{
  "n_layer": 10,
  "d_model": 192,
  "n_head": 3,
  "n_kv_head": 1,
  "head_dim": 64,
  "d_mlp": 384,
  "vocab_size": 1024,
  "activation": "swiglu",
  "norm": "rmsnorm",
  "norm_place": "pre",
  "norm_eps": 1e-05,
  "positions": "rope",
  "rope_base": 10000.0,
  "rope_fraction": 1.0,
  "qk_norm": true,
  "attn_scale": 0.125,
  "bias": "none",
  "tie_embeddings": false,
  "parallel_block": false,
  "init": "uniform",
  "init_std_qkv": 0.028,
  "init_std_o": 0.0,
  "init_std_up": 0.028,
  "init_std_down": 0.0,
  "optimizer": "adamw",
  "lr": 0.00266,
  "beta1": 0.95,
  "beta2": 0.99,
  "weight_decay": 0.056,
  "lr_head": 0.00969,
  "warmup_steps": 303,
  "schedule": "wsd",
  "decay_fraction": 1.0,
  "decay_shape": "linear",
  "final_lr_fraction": 0.0,
  "batch_tokens": 32768,
  "seq_len": 512,
  "doc_mask": true,
  "train_tokens": 255100000,
  "steps": 7786,
  "dataset": "wikipedia_en"
}
MLP neurons of a small language model. Each row is named by its layer, matrix (gate and up: input weights) and neuron, and shows model dimensions 0-63. Each number is 128 + 32 x the weight over its row's rms, rounded and kept within 0 to 255. A neuron's up and down rows have the sign that makes its largest values positive.
Before each neuron's rows, "fires on" lists the tokens most often at its 100 highest values on Wikipedia text that the model never trained on.

fires on: " and", " or", " be", " Al", " also", "el"
L7.gate75 [ 89 150 150 118 110  58  90 146  91 129 127  86 111 118 122 162 114 124 104 126 118 150  79 174 116 139  78 135  96 140 135 168 113 122 125 121 117 177 141 150  91 108 148 133 128 136 178 174  95 154 124 108 148 119 150 189 109 202  36 121  87 157  35 151]
L7.up75 [ 93 166 110 133 145 125 128 139 145  87 145  91  70 151 113 149  65 183 142  50 170 123 112  96 128 128  92 152 109 162 117 119  94 107 102 126 172 120 137 233  84 139 123 111 160 156 107 114 111 106 126 170 155  62 176 117 128 129  84 150 109 155 169 116]

fires on: "ay", "end", "ign", "g", "ll"
L5.gate355 [ 79 155 183  87 107 114 123 115 113  87 100 156 138 110  93 130 154  93  91  42 112 155 167 108 117 128  80  99 104 130  81 125 163 111 134  77 176 113 123 190  74 119  70 100 107  76 130  58 119  88  92 128 145 154 163 164 155 141 114 145 179 157 166 151]
L5.up355 [137 138 122 157 113 117  97 109  53 136 171 136 215 144  86 135 157 136 152  81 162 154  90  88 119  93 151 149 144 108 182  83 150  83 127 111 137 112 133 203  86 217 116 177  87  96 136 129 148 142 107 108 119  97 143 124  98 149  74 161 170  78 169 150]

fires on: "y", ":", "i", "et", "es"
L5.gate200 [142  73 137 164  87 141 116  94 133  79 117  74 139 151 134 150 145 111 129 104 104 153 170  64 106 138  80 124 102 106 116 100 159 116 159 152 164 169 125 160 161 152 120 114  80 101 100 109 171 163  93 132 139 169  77 112  68 113 108 119 113  94  56 153]
L5.up200 [181 170  58 108  95  93 133 107 149  92 168 122 105 171 141 174 112 162 166 128 114 103 153 148  83 105 164 136  89 151 107  81 153 129 181 147 110 124 131 134 108 130  90 122  91 117 143 142 141 124 116 137 110 131  61 122 167 140  74  73 116  82 111 138]

fires on: "er", "or", "ir", "ary"
L7.gate214 [168 150  62 104 108 115 239 152 140 133  90 164  68 131 114 185 124  92 158 140  84 108 141  96 124 203  71 163 116  93 173 150 158 148 193  96 122  92 160 145 129 164 158 134 101 105 111 125  71  91  96  50 107  75 168 129 122 147  93 120 130 141  72 161]
L7.up214 [151  77 123 113 120 154 153 139 139 138  95 118 126 152 133 140 123  80 150 102 133  92  89 102 193 147 136 111  75 160 128  92 140 122 138 140 191 207  47 137 138  85 175 154 107 176 135  65 136  89 110 137 112 118 114 140 128 125  76 188 179 157 144 184]

fires on: " us", "ed", "od", "d", "s", "ic"
L5.gate210 [ 87  70 163 121  80  86 136  82  93 145 119 113 143 136 109 159  97 185 149  43 142 170 166  87 164 151  58 134 144  81  91  84 127 114 128 137 157 204  59 102 119 134 113 138 129 124 128  75 143 104 123 129 133 133 104  81 155 120 138 219 148 159 130 142]
L5.up210 [170 108 100 108 132 128  83 146 126  77  84 169 143  92 147 124 143 166 193 127 106 147 113 143 123 205 113 112 130 182 129 137 181  27 156 123 166 163 130 156 134 148 106 163 174 127  70 141 112 143 119 106 103 165 165 175 126 138 165 178  51 144 179 127]

fires on: " not", " more", "us", " only", "%", " first"
L7.gate243 [144 111 130 118 122 131 117 104 117 111 149 163 200 168 115  56 138 107 162 128  73  84  82 148  75 110 146  95 113 123  70 146 124 105 117 116 162 143  94  88 149  73 126 100 112 195 176 170  93 105 112 159 107 143 159 104 157 166 167 145 169 100 103 131]
L7.up243 [116 131 159 153 137 167 132 120 104 133 161  94 171 137  65 189 112 128  92 113 151 112 144  93  91 166  95 139 159  89 134 183 149 138 171 164 176 139 131  84 167 166 154  84 144 150 136 142 114 113 126 202 120  75  45 147 127 109 159 157 131 130 136 122]

fires on: "\n", ".", "\"", ")."
L7.gate69 [112 150 182 134  80 134  75 112  94 152 125 134 104 115 113 155  70 138 148 144 136 115 135 129 124 124 130 129 124 158 140 154 136 137 139 194 128 145 161 131 123 120 177 170 152 137  77 126 164 128 124 151 138 113  96 191 105 134 116 113 176 169  80 109]
L7.up69 [141 153 164 140 154  71 155 136  93 125 144  82 172  27 143 149 157 147  76 158 100 139  93 108 148 144 122 117 124  84  59 115 159 146 161 148 147 110 112 141 134 117 202 125 126 145 146 106 148 144  88  75 112 147  19 124 126 123 124 105  74 175  45  55]

fires on: "it", " Al", "al", "el"
L7.gate207 [122 170 136 147 130 113 147 107 132 108 115 156  93 125 144 168  72 140 105 109 135 119 126 147 134 149  92  70  88  89  79 148  93 166  98 125 127 162  83 188 115 172 113 124  98  96 125 167 148 106 162 138  91 104 158 125 110 147 116  96 148 121  83 113]
L7.up207 [152 102 157 151 101 152 214 140 163 110 114 155 123 180 104 156 156 131 151 184  98 159 151 112 118  86  64 115 146 164 130  99 130 108 117  83  82 123  83  70 120 120 179 170 176 158 112 148 103 140 166 156 130 136  97 118  79 130 115 152  64 125 156 143]

fires on: "is", "it", "iz", "v", "us", "av"
L7.gate47 [ 75 103 137 185  68 108 136  47  93 191 158 107 103 185 152 144 103 145 176 107 113 146 136 188 130 173  65 119 150 149 143  83 109 164 127 122 128  96 121  62 166 135 156 120 160 101 136 113 153 133 148  74 181 184 165  87 185 101 130  84 126 119 132 141]
L7.up47 [157 119 102 106 106 109 131  94 157 155 109 160 107 167 150 134 162 113  80  75 111  96 142 190 132 133 143 151 142 139 156 141 166  81 119 104 116 134 167  54 124  97 139 112 159 115 110 137 106 110 134 176  83 116 103 146 135 120 130 110 169 214 113 114]

fires on: "ast", "u", "is", "l", "se", "le"
L3.gate44 [131 176 178 108 161 102 199 101 195 139 133 131 131 184  85 137  78  93 150 119 120 123 124 129 146 139  75  75  84 101 130 119 114  83 119  44 122 137 135 199 169 158 130 137 117 134 107 181 142 156 123 150 165  98  90 101 138 112 127 226 149 175 100 106]
L3.up44 [143 136 120 142 168  96  92 149 156 102 170 103  70 126 122 133 183 155 174 119 133 138 170 172 100 177 141 127 159 156 168 161 139 152 113 185  85 137 150 118 164 172 142  59 162  94  73 101  76  76 100 168 134 111 127  88  96 154 112 145  96 124 100 129]

fires on: "te", "iss", "z", "ur", "ile", "ig"
L7.gate131 [107  66 132 138 110 116 100  83 133 113 123  77 117 192 169 116  13 144 143 150 115 116 137 101  70 143 162  74 162 103 158  93 130 137  80 114 111  57 102 163 154 156 156 155 159 117 156 106 190 115 113  92  71 104 148 169 115 171 113 158 136 164 131 167]
L7.up131 [ 99 167 154 103 104 140  98 130 115 172 149 140  65 135  29 128 113 130 149 133 100  97 117 134 114 128 190 115 113 113 157 118 108 124 121 168 144  78 140 163 182 126 103 145 130 124 200 171 105 168 153 100 150 142 151  93 141 101 117 118 114 134  98 113]

fires on: "mer", "d", "g", "ag", "ing", "il"
L5.gate354 [104 168 139 167 189 131 104 105 112 152 112  72 156 177 126 159 132 134 133 128 155 181 130 148  96 122 135 102 128 138 132 159 152 110  84 118 110 130 136 137 132 135  93 184 146 162  96 114 119  81 140  66 122 185 154 156 122 115 121 101  94 154 128 115]
L5.up354 [106  86 110 144 165 141  66 155 107  95 156 108  99 133 112 168  87 107  80  79 164 101 114 149 111 115  98 142 130 133 136 151 166 145 109 132 113 163 135 155  93 124 113 123  86  66 163  97 200 118 153  99 136 128 118 139  85 150  68 169 156 146 147 162]

fires on: " to", " (", "ed"
L7.gate79 [128 179 157 151 123 184 132  81 146  87 150 152 203 170 158 122 118 169 150 147 139 101 194  62 128 128 125 117  90 137 144 142 184  59 124 132 114 126 158 153  79 124 199  84 151 126 137 174 105 137 142  52 135 125 128 158 115 113 124 106 147 136 128 148]
L7.up79 [113 129 120 131 136  88 141 138 176 143  82 115 151 190 147 120 188 138  76 154 139 106  80 168 117 121  97 146 130 130  75 119 150 110 135 150 164 130 189 171 145 104 123 116 163  85 146  76 215 145 102 126 100 177 170 120  88 140 155 118 160 124 104 168]

fires on: "er", "ie", "o", "et", "im", "ra"
L5.gate71 [102 161  79 146 132 132 158 102 138 152 120  95  66 177 164 131 133 106 153 142  86 143  88  67  75 165 157 127  80 120  85 197 136 144 144 119  71 109 137 142 149 129 120 130 161 117 136 111 104 103 116 131 127 148 156 164 106  78 125 117 172 130 144 121]
L5.up71 [110 153 163 106 102 118 130  96 114 136  93  96 165 104 143  57 158 115 139 132  99 107 126 177 108 122 102 131  94 136 121 119 138 198  69  60 178 177 106 136  87 157 112 171 113 185 123 163 196  92 104 105 155 102 119  99 125 115 148 172  99  92  67  90]

fires on: "in", "ip", "m", "u", "ro", "l"
L5.gate245 [ 95 144 142 142  77 125 106 133 174 154  84 179 148 128 163 113 111 113 117 165 118  70 102 148 105 115 105 136 104  68 132 103 115 111 126 190 114 184 133 142 104 175 130 201  95 130 120 164 165 154 117 112 156 132 131 149 100 152  48 124  85 191 160  62]
L5.up245 [127 128  99 133 148 148 129  96 155 107 138 132 131 117 132  73 176 167 154 140 104  82 127  78 173 130 138 167  78  97 163 108 119 111 120 151 124 128 101 156  93 114 134  96 141 108 101 126 115  61  57 148 123 123 135 161  37 147 155 107  97 171 168 100]

fires on: "est", "sh", "3", "it", "ish", "4"
L3.gate78 [ 88  86 163 195  74 185  76 156 122 140 128 150 109 124 140 166 155 118 117  84 168 137  87 166 106 107 102  96 148 127  91 188 145  47  80 107  98 170 135 104  93 117 167 151 109 169  88 118 150 126 114  58 137 128 120 118  98 114 114 181 127 195  41 120]
L3.up78 [124 118 157 105 141  88  46 112 166 157 121 146 170 113 124 140  63 131 123 156 111 175 133 103 173 132 122 158 111 157  91 209 195 130 133 151 111 192 133 149 136 206  40 179 171 138 137  98 117 182 143 139 131 177 177  83 137 176  95 148  91 164 121  73]

fires on: "ow", "ear", "t", "outh", "her", "ed"
L3.gate186 [169 140 147 153 143   4 147 134 186 158 120 131 151 164 127  94 127 143 175 118 138  39 167 106 132 157 153 126 134 120  89 226  96 139 134 169  94  76 104 182 124 135 147 148 139 146 154 189  60 144  63 109 159 141 132 144 127  95 124  96 122 161 106 162]
L3.up186 [102 114 102 153 135 151 101  84 119 109  89 106 100 103 149  51 115 115 148 167 140 122 167 108 166 106  83 134 115 130 138  96 149  93 154 160 134 101 161 132  65 101 141 100 162 117 153 184 139 205 120 102 200 186  73 197 113 140 107  88 143 113 146 130]

fires on: " by", ")", "\""
L7.gate273 [ 99 165 143  84 156 170  82  26  78 158 156  50 118 132 133  86  76 161  81 131  98 129 138  98 124 100 141 100 137 129 182  92 199  98 101 148 145 105 146 121 113 130 139 145 156 100 135 191 134 146 137 105  86 159 151 170 124 169 156 142 127 148 136  62]
L7.up273 [119 141 225 173  44  91 159 106 148 161 130 178 144 103 207 141 167 130 125 157 104 106 116  96 134 144  99 174 109 153 119 160  53  83  61 174 113  96 118  97 114 104 105 142 107 121 136 146 113 164 143 163 110 138  96 168  95 138  96  97 118 103 129 114]

fires on: "===", "=="
L5.gate112 [103 122 204 142 146  79 116 126 140 150 118 150 118 154 198 149 169 138 163 148 129  74 165  95 138 104  55 128 180 179 153  98 110  85 119 194 144 177 184 119 114  92 201 126 166 120 141  74 131 145  94 109 133  89 122 130  96 122 115 123 153 143 179 105]
L5.up112 [142  92 152 107  93 209 126 156 128 115 134 127  51  85 137  68  88  95  88 188 183  84  84 100 141 166 137 177 123 130 176 172 120 124 128 104 118 187 155 161 149 101 126  77 153 100  79  99 101  67 125  70 115 174  75 121  97 125 129 163  87 152 124  74]

fires on: " Te", "cc", ":", "gr", "r", "se"
L7.gate200 [111 101 116 152 139 132 126  81 106 100 178 122 152  94 137 103 145 108 115 120 109  95 122 106 161 145 152  77 138 115 112 128 107  69 130  88  98 169 156 131 134 138 169 111 144 125 113 174  89 142 177 134 119 139 136 137 179 185 155 208 146 149 132 185]
L7.up200 [113 180 137  62 175 144 176 115 184 192  88 150 173 110 110  81 144 115 126 156 137 108 172 189 165 106 119 137 116 171 188 131  77 112 182 140 128 170 117 192 125 140 124 152 143 151 108 121 144 130 137 104 119 100 124 101 110 135 152 171 117 134 124 141]

fires on: "on", "for", " de", " on", "ate"
L7.gate199 [167 117 152 111 154  91 135 122 140 149 108  61 162 107 142 135 116 113  70 130 152 102 195 185 153 134 128  96 105   0 106 117 116  74 105 141 147 171 133 124  80 161 121 107 165  77 135 131 123 124 102 148  90 115 142 151 157 163 161 127 153 153  93 120]
L7.up199 [190 119  93 101 132 119  99 124 119 120 112 104 104 150  72 144 135 140  89 172 106 161 120 140  67 151 120 133 144 140 124 120 174 156 155  80 182 118  84 145  77 116 147 189  74 100  79 118 125 121 171 101 105  98 138 101 135  98 112  97 133 131 129 111]

fires on: "ent", "el", "al", "ign", "ublic"
L5.gate64 [129 108 117 108  73  99 143  94 127 173 124 122  85 138 136 195 138 118 196 140 126 137 124  85 110  98 110  93 145  85 131 138 168 132 140  80  92 127 137  78 146 141 100 134  80  98 159 123 130 135 161 127 132 105  99 160  82 135 138 109 128 114 138 131]
L5.up64 [107  76 158  92 130 112 170 176 183 174  84  93 105 130  68 154 136 144  76 124 168 109 139 113  93 106 124  76 118  68 178 151 137 133 113 106 112  67  94 149 161 139  60 117 124 153 155 134 129 208 139 122  99  83 158  86 135 155 155 101 138 141 150  84]

fires on: "ed", "ic", "ent", "ers", "io"
L3.gate140 [113 129 207 147 136 112 158 133 122  73  87 166  76 140 130 111  93 128 124 124 105  79 146 131  97 141 114  63 159 140 143 122 167 111 110 156 174 125 140 156 201 198 115  99  95 102 152  79 111  99  88 132 119 182 134 157 124  94 134 149 154 171 177 138]
L3.up140 [117 153  98 147 128 167 145 100 142  95  96 111  99 193 114  84 133 165 162 136 140 127 152 152 105 125 140 109 102 145 125  79 204 103 204 132  86 123 197 175  84 152 130  86 176 140 108  99  75  81 135  79 122 157 125  88 119 175 193 113 135  97 155 148]

fires on: " or", "u", "if", " be", " e"
L7.gate19 [156  91 153 141 183 110 167 154  67  65 152  83 134 138 118 103 129 125 113 111  61  71 194 141 152 104 103 172  38 117 104 141 127 133 168 145 120 152 133 178  51 139 130  30 109 151 170 117 119 210 129 134 112 128  97 139 115 138 164 158 124 108 155  93]
L7.up19 [112 132  79  99 128 104 124  84 149 136 159  72 162 104  94 127 147 142 148 210 104 188 154 142 128 176 149 193  99  60 211  81 199 141 118 141 120 175 115 189  82 120  99 159 145 156 134 114  56  89 138 123 160 118 129 139  83 139  77 117 143 116 153 119]

fires on: "ed", " that", "ing", "ft", "ade"
L7.gate24 [188 138 144 149 105 123  75 124 163 154 149  98 118 129 117 154  49 173  89 155 128 149 141  77  85 136 186 176 118 120  91  80 246 112 164 113 129  70 131 118 133 179 103 172 172 135 132 134 159 116 132 161  75 142  98 131  95 113 127 108 199 170 158 137]
L7.up24 [119 157 159 162 105 166  85 140 127 110 101  68 124 137  78 196  63 144  78 120  94 139 106 104 127 110 104 192 107 131  82 178 178 132 152  57 132 132 146 112  88 154 127 134 122  88 128 161 114 129 147  97  68 145 128 151  92 171 128 148 153 173 184 163]

fires on: " st", " |", " pro", ":", " "
L7.gate269 [150  58 149 132  92 105  72  98 111 164 139 147 127 166 140 125 157 137 146 128  68  42 153 164 119 139 123 113 132 107 126 184 214 128 120 151 157 145  93 105 134 138 172 183 153 130 135 161 116  96 100 137 143 147  70  97 108 134 141 155 160 155 160 152]
L7.up269 [116  72 145 107 116 121  97 125 136 175 129 186 105 104 135 118 120 135  92 173 104  65 180 110 123  61 102 116 132  50 100 162 135 193 108 169 138 184 121 147 134 134 132 102 119 158 109 136 110 106 129 110 127 120 126 179 123  78 139 146 149 134 149 160]

fires on: "iz", " =", "is", "rit", "om", "ir"
L7.gate165 [137  54 140 113  52 105 140 144 110 101  96 103  62 110 176  60  88 177 101  88 151 154 133 107 136 151 116 117 140 192 144  94 135  62 144  98 111 123 141 121 144 118 125 134  89 124 168  89  78 134 140  54 138 119 127  96 169 116 160 111 141 169  97 109]
L7.up165 [123  99 145 150 146  70 172 129 124 150 131 119  98 161 139 144 180 139 123 126  99 139  79 140 116 125  88 155 116  96 168 106 216 164 105 127  82 138 103 122 121 169 104 113 127 113  79 143 174 107  91 143 148  99  89 104 133 121 125 119 166 145  96 125]

fires on: "f", "ter", "u", "pt"
L3.gate48 [169 167 138 102 139  88 164 182 145  91  82 136 112 187 103 121 127 148 129 165 123  95 183  69  92 159 146 132 112  91 168 131 138  87 132  99 142 162 143 190 128 134 138  77 106 124  81  68  94 143  67  85 157 108  87 159 109 119 133 125 141 112 121 129]
L3.up48 [ 95  86  95 165  64 124 106 121 160 114 154 119 123 122 139 133 167 114 150 179 169 182 101 142  74 162 117 104 174 148 137 167 204 128 112 192 166 120 145 153 173 165 179 114 110 145 126 132  76 126 176  91 159 174  96  93 142  52 162 128 130 119 192 177]

fires on: " D", "d"
L5.gate67 [126 122 113 152 141 154 120 142 103 107 117 108 117 141  97 118 147  97 151 106 103 158 128  96  79 179  99 101  76 119 146  79 103  91  49 157 170  87 127 187 104 118 111 140 116 126 120 147 126 144 100  66 147 172 147 164  74 139 187 142 129 163 119  87]
L5.up67 [ 89 154  70 170 170 206 105 107 121 129 118 123 112 162 154 118 103 136 142  90 161  94 159 148 117 155 167 170  82  82 177 147  91 121 147 154 113 105 183 162  96 135 125  95 116 134  89 155  82 105 131 114  86 151  27 167  95 113 171 182 112 170 123 161]

fires on: "t", "T", "en", "ft", "ate"
L5.gate141 [107 144 142 101 141 119 150 141  99  39 105 133  97 174 148 108  92 133  96 102 127 122 131  98  72 154 105 117 166 102 104 136 128  34 141 134 134 129 179 108  83 124 159 185 167  96 139 104 109 118 109 154 101 155 158 113 110 174 117 103 167 107 111 179]
L5.up141 [204 109 131 169 150 111 162 157 206 154 123 138 127 135  86  86 123 119 117  60 148 150 112 116  84 107 118 107 132 133 146 119 140 142 156 138  65 135 135 153 149 128  78  99 135 149 215 166 150 104  87 153 114 106 131 102 116 154  86 133 120 101 158 158]

fires on: "en", "N", "A", " World", "an", "eb"
L3.gate117 [178 114 151  57 130 108 126 161 144 159 127 108 171 194  58 124  62  98 124  50 134  51 143 118 132 139 174  93 129  79 131  72  89 102  99 137  97 148 112 153 109  42 120 125 135  83 160 113 197 126 129  60 196  72 100 135 120  90 156 138 135 145  77 188]
L3.up117 [134 174 151 127 138 123 201  79 137  83 101 166  68 144 159 157 140 128 133 145  91  84 181 143  95 119  99 125 115 181 145 143 138  74 120 108 182 112 133  86 134 139 132 126 131 153 199 103 130 119 211 134 139 151 149 154  55 128  84 144 105 188 113 152]

fires on: "°", ":", "r", "$", "ch"
L5.gate84 [156  50  96 148 143 188 134 121  86 171 133 117  94 132  99 121 167  97 126  94 111 113 150 115 140  96  84 114 108 126 126 129 123 126  86 163 187 204 138  93 119 201 204 169 105 120 107 131 119 154 122 140 113 149 123 122 100 119  81 155 110 154 164 103]
L5.up84 [136 153 131 123 160 193 167 195 105 169 120 160 157  77  98  87 172 140  55 146 120 101 121 131 133 120  91 128  76 131 127 179 143 156 152 128 146 139 149 149 109 108  92 129 103 126 132  94 120 185 126  98 159 187 156 132 105  94 117 120 121 149 111 170]

fires on: " in", ",", " April", " May", " July"
L7.gate235 [171  70 163 114 111  59 121 104 154 116 122 156 151 133 137 152 144 110 169 117 102  78 118  75 105 160 143  70 109  92 101 135 132  98 114 127 173 103 111 156 181 159 108 145 191 151 159 166 120 152 152 118 113 146 131  94 134 196  97 119 122  97  55 129]
L7.up235 [111 100 138  71 117 105 124 125 137 144 140 131 153 148 110 141 177 107 119 169  71  89  93 132 115 173 146 104 117  95 143 133 133 175 161 138 147 138  89 102 131 114  62 123 137 130  92 176  98 145 154 104 115  85 218 110 113 168 102  65 177 123 121 107]

fires on: "u", "ul", "iz", "U", "il", "igh"
L5.gate56 [100 153  69 158  69  77 161 148  94 133 131 135 100 135 110 170 114 107 128 116 125 116 160 129 132 168 159  88  96 137 112 156 140 166 132 161 139 139 128 163 131 147  91  93 101  64 115 132  91 155 142  62 126  91  77 115 103 115 135 164 153 125 140  82]
L5.up56 [100 107 107 118 140  96 174 114 210 103  73 148  87  62 117 113 111 138 134 115 132 168 123 149 162  99  97 142 141 144 109 169 117 155 139 155  71  92 157 113 164 101  74 134 120 127 188 133  99 139  76 118 174 106 110 108  99  88 106 141  70 127 135 120]

fires on: " of", "f", "ed", "c"
L7.gate3 [ 91 133 122  69 125 122 139 166 147 145 150 100 130 118 102 123 145 123 112 133 134  93 192 156 132 109 121  87 113 149  83 126 154  77 158 113 137 146 170 129 161 162 116 126 137  80 168 137 160 138  95  95 157 187  82 132 122  64 107 151 185  93  91 120]
L7.up3 [102  97 150 136 170 147 148 175 148 114  83  88 117 101 165  90 141 170 151 122 137 209  74 131 142  67 136 159 158 138 148 144 146 133  90 122 101  79 143 129 122  95 103  69 126 145 153  93 143  99 104  96 134 170 123  83 109 129 145 106 111  54 163 129]

fires on: "om", "im", "et", "ice", "am", "ement"
L5.gate291 [129 140 115 124  58 153  89 133 114 189  73 134 104  96 104 127 126 159  85  94 142 120 128 147 107 110 101 120 120 133 112 168 139  92 122 128 124 170  83 103 173 184 180  78 140 152 114  66 138  93 121 132 157 202 148 142 132 106 105 173 143  81 135  96]
L5.up291 [166 162 112  90 138 125 131  92 104  80 102 136 144 143 132 108 112  88 168 107 205 135 113 174 145  69  58  66 110 154 147 128 145 144  70 165 134 155 107  63 165 156 150 175 116 121 141 131 178  95 131 166  81 151 109  73 138 101 184 120 174  74 123  58]

fires on: "p", "t", "th", "ch", "ord"
L3.gate178 [ 81 161  92 148 173  93 145 153 184 132 120 117 107 163 169 108 111 110 152 133 141 180 177 124 116 158 128 126  73 146  54 142 118 119 234  85 122 128 128 156  98 194 149 104 153 119 143 125 146 160  51 128 115 133 128 107 177 133 171 135 107 123  61 152]
L3.up178 [106 115 135  50 124 117 153 161 139 179 152  97  99 136 119 138 164 107 166 128 117 132 136  78 161 182  94 148 118 130 108 118  88 171 137 113 234  66 114 108 185 127 131  68 111 127  95  96 155 126 155 178 137 142  90 130 150 107 177 169 185 141 160 136]

fires on: "all", "ar", "ter", "er", "p", "ire"
L3.gate45 [194 139 135 139 115  79  97 177 161  91 178 147  99 141 137 131 116  70 199 132  88  93 138 211 107 153 152 137 152 137 147 189 147 145  79  76  84 135 155  78 119 155 121  65  55 126 203  84 125 149 153 119 149 121 140 115 116  97  93 102 159 122 101 161]
L3.up45 [126 178 134 167 168 125 115 130 119 135  91 155 155 151  87 142 105  52 180 127 183 178 121 171 130 152 198 104 107 199  99 141 136 111 108 141 173  94 134 120 108 179 184 154  82 151 121  87 138 141 143 160 110 111 214  85 116 113 123 143 162 125 141 170]

fires on: " w", " W", "w", "ed", "o", "id"
L7.gate157 [114 127 206 173 126  88 140 101  79 121  90  71 115 121  80 126  97 172 123 110 129 137 124 124 181 150 194 154 170  71 129 122 102 114  82  65 137 112 115  86 154 119 140 152 158  90 101  99  91  91 137 119 143 167 168 108 119 112 161  89 119 181 118 156]
L7.up157 [ 63 138 168  85  99 155 148 152 103  85 141 101 124 221 109 150 148  78 174 109 146 118 138 128 103 141  83 111  83 106 130 141 153  52 113 137 160 166 135 176 125 116 130 133 123 182 138 116  97 101 189 135 164 103 103  84 117 154 129 112 117 145 150 130]

fires on: "nd", "st", "th", "ce", "is", "d"
L5.gate86 [149  91 145 161 107  64  76 175 110  45  89 133 145  97  75 116 153 122 109 118  85 162  62 111  92 155 114  66 116 177 127  87  90 143 133 162 130 110 158  86 151 238 177 186 140 118 117 155  99 144  98 108 120 122 162 108  89 135 144 156 109 188 128  72]
L5.up86 [145 174  92  99 109 129 146 166 144 133 150 141 118 132 117 106  90 139  68 123  91  69 158 162  97 150 160 135 102 152 148 102 149 148  81 142 102 105 156 169 113 220 167 103 117 147 169 138 102 102 201 150 107 122 114 147  77  90  67 168  89 156 139 159]

fires on: "il", "ber", "d", "ed", "ly", "fer"
L5.gate136 [189 123 105 167  67  87 117 145 149 137 148 135 127 135  89 178  97 171 134 145 114  76 180 136  99 148 107  93  71 127 147 115 166 107 138 154 130 103 122 110  97 190 176 106 143 172 157 114 115 102 103 153 126  61 122 151 102 144 126 157 159 125 133 188]
L5.up136 [ 58 125 155 148 108 146  52 146 141  85 165  87 137 172 116 144  83 149  30  82 177  87 105 140 143 136 121  81 134 142 119  98 115 144 131 155 175 148 192 165 120 148 100 132 110 188 187 117 163 115 129 102 105 137 168 197  78 153 170 121  89  96 103 154]

fires on: "a", "d", "j", "s", " are"
L7.gate46 [107 113  81 133 146 153 136 119  63 160 111 120 106 112 139 203 155 152 105 126  70 136 134 130  93 148 100  61 120 114  91 142 121 156 127 158 126 139 121 108 120 109 110 196  99  87  76 165 122 125 119 111 139 142 121 116 141 199 147 133 209 107 115 157]
L7.up46 [190  97  63 122 149 133 109 127 105 116 126  76 112 134 111 131 121 168 193 161 125 153 181 103  87 105 122 131 182 162  84 196 116 200 158  99 107 139 114 143 168  91 168 128 100 120 150  73 151 140 128 190  88 194  54 173 132 130 157 119  94  79 134  80]

fires on: "b", "on", "th", "igh", "oc"
L5.gate94 [175 102 139 176 109 174 177 147 174 157 134  74 114 147 185 130 135 133 156 171 153 158 166 126 190 149 167  87 117  34  58 112 129  84 126 127 147 151 101 130 137 120  88 121 128 158 102 123 104  90  94  80 115 103 133 168 107 165 145  84 119 169 175 104]
L5.up94 [117 156 140  77 107 137 114 148 155 167 153 159  92 165 131 119 147  85 144 165 134 156 123 192 145 103 138 118  95 152 181 146 166 146  76 108 130 191 119  72  97 113  95 133 109 127 173 158 117  82 152  64 129 103  98  95  95 117 142 167 137 137  89 158]

fires on: " 19", "20"
L3.gate174 [152 125 122  96 104  77 115 103 132 186  99  88  88  74 145 170 150 157 151 135  62  83 122  53 104  98 123  86 105  92 123  92 114 158 151 147 205 110  91 121 110 142 142 126 100 150 127 118  86  91  99  82 103  90  79 159 182 129 152 131 131 109 149 146]
L3.up174 [134 196 126 142 100 154 119 177 162 193 134 121 104  83 175 130 182 115  56 161  81  99 146 155 100 143 106 122 166 102 123 135 186 157 146 145 112 142 159 111 118 170 153 126 131 101 172 114 141 170 111  88  95 119 123 126 103 135 150 115 120 125 156 132]

fires on: "m", " comm", " m", "um", "ond", "av"
L7.gate93 [126  91 176 163 138 103 176  78 154  66 120 135 147 130 104 104 122 166 138  92 121 127 120 144 115 137 149  95  88 159 172 150 101  64  59 139 132 126 165 114 101 112 164  87 195 149  85 110  76 173 130 115  88 190 179 162 136 143  84 144 109 176  89 117]
L7.up93 [176 142 182 129 152 121 133  68 161 124  95 141 132  63 131 158 138 141 128 172 136  88 105 119 135  93 125 104 140 149 107  90  65 134 147 124 139 103 131  88 122 131  45 131 136  82 134 108 155 128  95 153 171  94  90 138 115 151 128  49 165 113 155 138]